Weights of a small GPT-style language model, trained from scratch on English Wikipedia.
Architecture: LayerNorm before each block, biases, ALiBi.
MLP neurons of a small language model. Each row is named by its layer, matrix (down: output weights) and neuron, and shows model dimensions 160-351. Each number is 128 + 32 x the weight over its row's rms, rounded and kept within 0 to 255. Numbers have three digits each. A neuron's up and down rows have the sign that makes its largest values positive.
Before each neuron's rows, "fires before" lists the tokens most often just after its 100 highest values on Wikipedia text that the model never trained on.

fires before: "-", "d", " School", "er", "\n"
L5.down746:123116083125113155181114134077111120131073138124140155203191145150126171138121147087076139126134090113157096156095115150140171167116164065146087081063103097104137107133122109111114133143168101132158141156116129211137105192131080159113077167141159140154124164089113034119124186154136091144117066108121137170094109107181107126114167087113085091158097143106099091090106126146082157145095122130130200130156110063166179160117141118099158192152129140139114112052142114125143163151116108076136144142200124135062090125108130164111157119103124106108146111148124138133163165086181175146

fires before: "s", "ct"
L5.down971:138193053114137129152139170134115110128130148155130100131162108111089064157075091105134127079134133108118090137107123096154085155152107110136188164129178144117151137164103120148180156118082136127102126067117083104111091118121140160177095121075198115125145159140089118110096214185162108169130158072132154127157157141063150133142111119168140115190120078090129155094154183147095057098113144050133137160120118125173163112159159155144176166112073125163150168132069092107065076154070096149113111145143182116110092147108152063113156149087125135113125060094098157102144123073125053106

fires before: " the", " "
L5.down969:146149143079114110119112092208144148109116143135158097172153157122185195136192111121099133109109158096142088104143108181190128139187152111178172094143134091091170158176131130096079143155087093084162181096138126168113146200039106112203108130127169173056172107081107101120142104133146143149098133096202149166126189093110099108125080060161105125153099100166147123145076101160079122111138177130163086185139113132123105155091096113143110150131110125121106120151041136107130171102109122134116165097112123143045084130119127138202118100122126115121152128147154162089146165126094125150

fires before: "-", "\n", " to"
L5.down372:137119152097178167092115133085093136081141086172156115162173126138167124161159156169126100119133098133136142114153108120184164121119148190201132093137082156119148056152136145049123113153146078111218180177130077198146137088149142144164112089167154112099123153112179119138106173122104124050150064096119161169157087089106154099146095147074125210142113106118112129061008098150163113138120094129154131068169116126093122103138133179144109129206101161199063124121149142149158130204123082155094185166112174094161093114112158156120118112134140128136109126137092176139150128176136067159

fires before: " ", "y", " in", " a"
L5.down808:121148166185138154159083104078078173160111144121097113156111159118098082111122119100126176090080172149137115138160080095084062144125196138122098056180122143127105165121084143131190114116148110162139142069144127136129115179190066093157121073113125125109099069121129080186092108091096065135089119129143159128144132056101134112108132113143116176137162172121153123150086178219127096153097130157103128145090076103139083129186126155125133158158138139134107176162089119117099110122115129116156196133083149130099085170182110126155115141135155141079167129117118128154126160137077167200

fires before: "\n", "ted", "s", "ular"
L2.down973:116156139147135116084107181131129168150109075090098055143124128142133159075060130176187132147156140151162135146116033108127166131168157162132099114096156102150179140143127121103155119070115131123103162193184098133056119121099139118130155110068119126147098110089095121194132133136167103150075132081075074143171087112110108113170133127095108131144127073054111091101173161138087113196126103139165202161142060128129191128071059155149096125168141097085156146053093158147095126076134067153113103098111139092131121136117088131172157201115134149154174103113150126085091127115166097197

fires before: "s", "d", "mate", "ent", "me"
L2.down375:147125172149133203135130119090150131142102120105149081126155092157148173129121134135123134142151108069196098137108183088168154082149064130115113094156081106136208149111092135087126153039140166152100116134144146161147157085153104156111075127121138120064103122097087131098089140143150167093181153060154087096125126119115101087143086134122140096151119145203120134125145138156105132127113083080114173144117117171177182124183128098128167150155133141123205145077131152122120161119147141093152172114138184122050164109142133152137164146028116162122117129084113109089122091099095145177

fires before: "s", "ten", "ing", "se", "\n", "n"
L4.down793:089127115129122124110108155138145149068090139166157086157120158145141164117095180147165133219151076089145138142105091168074155177164125118140212115130096142137170098158101084148125132119121120123108140122077143151092135152135151098115114158154114120137119144112116104151078164109110144136135149176109153161139177087145163163086148134154123089093115112168150119058138159104080152163155163139076164154090128134099129152128075066126113160161090116140136132117119083093184168083145119139070097116135152158133076112131146122160144167131096179185095111093174160102132122178100173162

fires before: "\n", " The", ".", " It"
L5.down968:168126137060084127122156141080114140143126136176221108094136148102072163115168140147095152142131168109136107108093072155120140100138113138159066134138166185129139167126139167113119087149114143146138142134141197171195145120103076116125102106165100127119133072128153147115063114111195122074158103137124158123128176130168085170179105174133171108154138130102161107109175147060096106097206136083206113128177145117123120118176171132074088095198116168182145099100088125139120106105126149127137114085112177143147081126119108128149134117144148208114132132127144109090142120166097113144

fires before: "-", "|", "\n"
L5.down482:146173125142104127153106137105171111125155161120131130158085101126139147121131143128129170131164189110176099192119085056050103109132063114131136151136096138123149113143093127136143104162093109145175103128126130099150096114129113143143128157102110138137160097149086152102118149164137124146057136106082106097109126172091120177146113129064085115154067097126113097126114162125113150123166140100096143118154106095115119165136126171081135129187100090173144138132165093107159167118070078172055135129093135151098073102157156149118215145103127104168162124168130145129091091162098108128

fires before: "s", "ve", "er", "i", "ly"
L4.down718:118174041102145147090170149100149076101091082134105135047085135106072124133175100079107148087121077112115141142122146133119151111101091098082109118122159081154131191084159131117107168112129112183144136218139144135191125124039133076167128142103138136107135117151160123115159128166162155173169124130160147104168133149069130163112121143126184103182121104088126145177085194185115068136107129140127101107152130098081051178135098169179149123117097123136153164076183107100120100130096141107099139095159183085126145187122140121129091147086166124104108151127184155047145116164118078111

fires before: " not", " be", " ", " have", " also"
L5.down86:097098159084093123163176154078150146136117097085096130114084123126132123077180110077097156071131135113097112129153133178089124161137124120143103126172172114096149179132100108126120163110132089081136186107146139193129172128147112064162132115144137105121123118126152108035113138086129072107102104100088146095144176181118142140088134151156170120220094164119113166137129138071073088146087101126172097166121157080122113120083169121157068165186145128096105132107111149098110090123135089142124176116120110084127157124136152157139127104145213125105147163083203147082125173145170128147

fires before: " as", " the", "g", " by"
L4.down915:132175116091076166119134086170132180125074130135129100168122144125110157077131097082100079102090094200119136126177144100113068094138093105137135134110032122140150094109133144070070099103132155160131209168195154126128107104189098143175132159099119155127114150118154099069166073106124142091096150132094131142089161138166141187118133102111148119114123144151089138188173124164112141168117095098182142129078086079124094161176177118086121106163128109093187117097097126109135102134118082089101222075105079099101105115155181104123173095145163174092099125077158085105114158179081150124

fires before: "s", "ve", "te", "re", "le"
L5.down933:122141094139133174098174078138154129107126160197141056144153102154110124107125131147149135127071080127114132176121173098095132145119147119136122149176102097070173109163177157189102121088163197176139186235117143148131111082117135172144159149093105134120178109157067125163118177097209083159119125167170151125230098077128174146141142114106110142120061135125077151174183157128039147078132176171081124158172127145155099125112101111115125154118149149150152146118135074158073068122122127129169167173169110154106107152145164120149173107128142151125106107101111124132162075171117080148

fires before: "\n", " The", " It", " Al"
L2.down8:130161105123153134103096062130132112125156106153157133096127101110100110196110134098140173115144187107169217176112074110113154136080145173060102142062105080148071109128100157160109111145140101134112124159133149176192124148108141138103132177116140141109088107158188126154099083126123140158141108141109122145158152096145058174131119130124123143117135036103168138158141168078150129125163115142245156111125099136127091126122144115135086106126078114073128149150144164095182128087118162078155082155098144132108171115161148148086131139112130130179178109121151144110073111204131134121

fires before: "\n", "==", " The", " He", " In"
L4.down903:176112142085123124143097181143151119139134061144114071150123144110070139136095081137137107122180128084107128123136122055097083138062113063109133166128149066125076138128174121111149127157088143102088151126072132137109120082133108139117093156129110136112197090160133105124136186148171115102153121178146152178134150195112124172155124132166188101171151138104104121116201189099074155118048115170130125126192073125136124152109133082151135086213104111119128112086115112158098139143110093122122130143136099144113143120110162149040114137137149182126107087129200172121107128175097057069

fires before: "\n", "A", "The", "===", "|", "B"
L2.down864:107181103101090109154164202173120149191162033168127109125102103153141104155113179134139139161073209030116087129185117067188118104087129115124109142111144087094121055148114140116109125132109148149084114141154134128098136111105112183113208138122169111101073148055144103125139123102104121111110105119114123053088097124191136117089136103141107065160106131153095102102171153159162112180152078194091126120212146070143129168149119167165131148172152143132128133101131148103110165188133140146097103115149154109154156098167161132160140069155037142081172136145131121134166112126112099103

fires before: " |", "\n", " is"
L5.down841:100107139106187168116146175120172132113139121104058103108077209136123141163145148128135107107126107100133143119147139037102071186116163105076117163140170110121125085080113165091164159120110133147162111079112099113079107096125140155179157097150149120142083144164070102146093069188137086069197168109111187123169148128147097146106124145207115134146135123079081150168103182156128183156108076182095097155175092176105132104089102149112117137086105083096114128117105105163136133100135131147102122206098205146088126133144123165108156139163146147164155160129121101079102096131107166130

fires before: "s", "ve", "re"
L5.down820:209113123140138121142136120147145054113119108179116127161101095158139083110133117097060116124055128138170116141146103130107112081127168175079127126116170158100125159120100116195149145138046117134172104101175147180134143156215121127209049106085120141100159161106104105137170104142127127119075133147085123089135155149135165156157129158135111084116084088111164131137128129085094124133147115109170124090090167163132137115070177160171192168123105140092098137074131114156111117076147135122139176070149164211087142091093192132110204165077097124082140104116110156138165144108127098059

fires before: "er", "S", "ice", " |", "ers", "\n"
L4.down117:117115116114148130165124207147167108087134124121156142109142123136095154147088147065174139128082058134126095098138186078161126130151153171140157192103140109139135106180075112130073122107156186082150144116124103132148137107068105194068143113128181108153179141132101113153156094208124102154128137148155145132078113161120138113089047082179120094059105092142070140149148176123143166153132147106020121110136079111151148099133137141127100168213093109104141071119050098091083127110021128136134063098089148125093178172158097108124157133097124141165191065095152108128190178147175151117

fires before: ",", " |", "ra", "o", "."
L4.down481:160159075149137155157076148090020216127169180194111151095181161037118101151066138100160110144125083173067153183118147120137120095127100115138109117086137171120102150147054151106165131139153089109121167144146066073133130132170098107123073120075109127138188096149188114119158148154124102110086122163135133125168082163129081135105073131184136192096107151093153174099122088056131156156179053083204112105122125149093165150136072127099113150178132118160129182127122127079187121104177113131157125117156112062110127152162118100082077117121122091109147128110096154128238139100168116141

fires before: " the", " her", "ing"
L5.down900:143155099081107092112107095063127131069151120055121101163211092124110104135089088166148170185126146162133085181140074141101138116117132111124178103133066089208083185128135185150142112143155104127110159143120122103123094076174125075125178081120149133097087078134138154154117082149120124139065154174141096163114198110177143158175163096132132124106107155105163118192125090121125119139160144089132140116168140116101212073109188140174157152139131104197156162127206177177153086126135117109169107097154138121157089115134095150147116151152115130179140095149187124133157112111161176149

fires before: "\n"
L4.down450:177139095121150138133155128154122076145179075168133151125094114090112158160130160113126206127087177092117150087104041082147108199155088111091138108109166165126060077055117127113057150157174219130133072142086090137088168158117128149170163164115202136135112083108121092170137163090119104098168128147141161108094151131150137148107118144115094138100131094157159097132145166141172111131116146154097098167169173107133142157079151108072143126186116086092128112093138151149139165113121153099088146097108184152173147118067126149099110108123098099181126094172199127110091127102112116086

fires before: "-", "|", "tic", " 1"
L4.down448:151139104191068120113100126128149131200109139136109136150110131147123149088123109134091123148142162086115151158116168073112127126123096133090155142160047135147191077114106143153124085094065115115114079158137137139100148148189118116140171119192206151070120144096093178114139161160166131120123074132149149134137196115127135150150147095135094086157133101155106159113176160125128074150167120084138129185152151112167100089141135178156172090159139153106120134147169114153089110153144123176122186089116186128115165132174130020144128160111149129129078135107143165130138126137130121070

fires before: " the", ",", " to"
L4.down957:131179127066125161143102111066117153160113119061123106155092110067131155113143110147108144157122199090148073149127083112159084134122111119153162130132146104172104146168103069134097108120135148049096105068108101165112125060097091123170139054124113101106071134074084156066077079144108177195111158138111122088077110177164147116129112125178144113126084157161182096153114056102150165094133116129131141170084132089142144133122175155122115144094130152147121131069150153160102127092115119169151133140161117106169121140151169207137191148139127096101092087081177135113101115117144155156

fires before: " |", ".", "+", "e"
L5.down541:099142160170124132112098146125114122197088159190124131155155118106159095156176122125102142116149122143139134129091152072171187076121110207165131090161091091119164117049082138107146139131098134078082088104083057098128125141156143121126103134116122139128156115169152187139160155140124113149159169071107131179062073124103148084105167145133125102086209065087147144110103075084174098151177096104124114126138153120160056098145091105143130108154129140105115175102157110057105144111121077097112137175108179130153138119097159075076082126110157136171068108088110127090128103114114086164

fires before: "S", "pp", "er", "y", "et", "ton"
L5.down631:176118126133121171143138167113106111205102130070108131161161109111103164146127067120071103097164117094093138106137115132112107130144119122093088100147099161148205110208087160147111086060113153114152098132154162113149126073132113060148195030116132114137154151116089084128090091110090204169099173209133142079132168098120099118057141121117146090130121181129117139104160147138097111143127174150135137151075159130146087090075198108139130092146139122077164105133162132178145135077098137194128130153136073077115221155147123048160145093127157091101055138147108090122143099105157132131

fires before: "|", "A", "The", "===", "-"
L4.down321:152093131091101105134126109159141063152134152184091173074091088161142164097111138146068089160098139096138111099150169196050134143128098120154140129105096067115128094118177077144122087153156100105150124138083115073203110122162156189099143110126142124106158138167138131085153174154119139112139145083109164117111079143135097122088137133101132133142093104118115112111092139124160114108143144144119119127163114148077135120192079203140139134154158155120091131144080163160175161142078085204146149076125118139112184090062162116113088169153097076093155102116155133107120092146135102147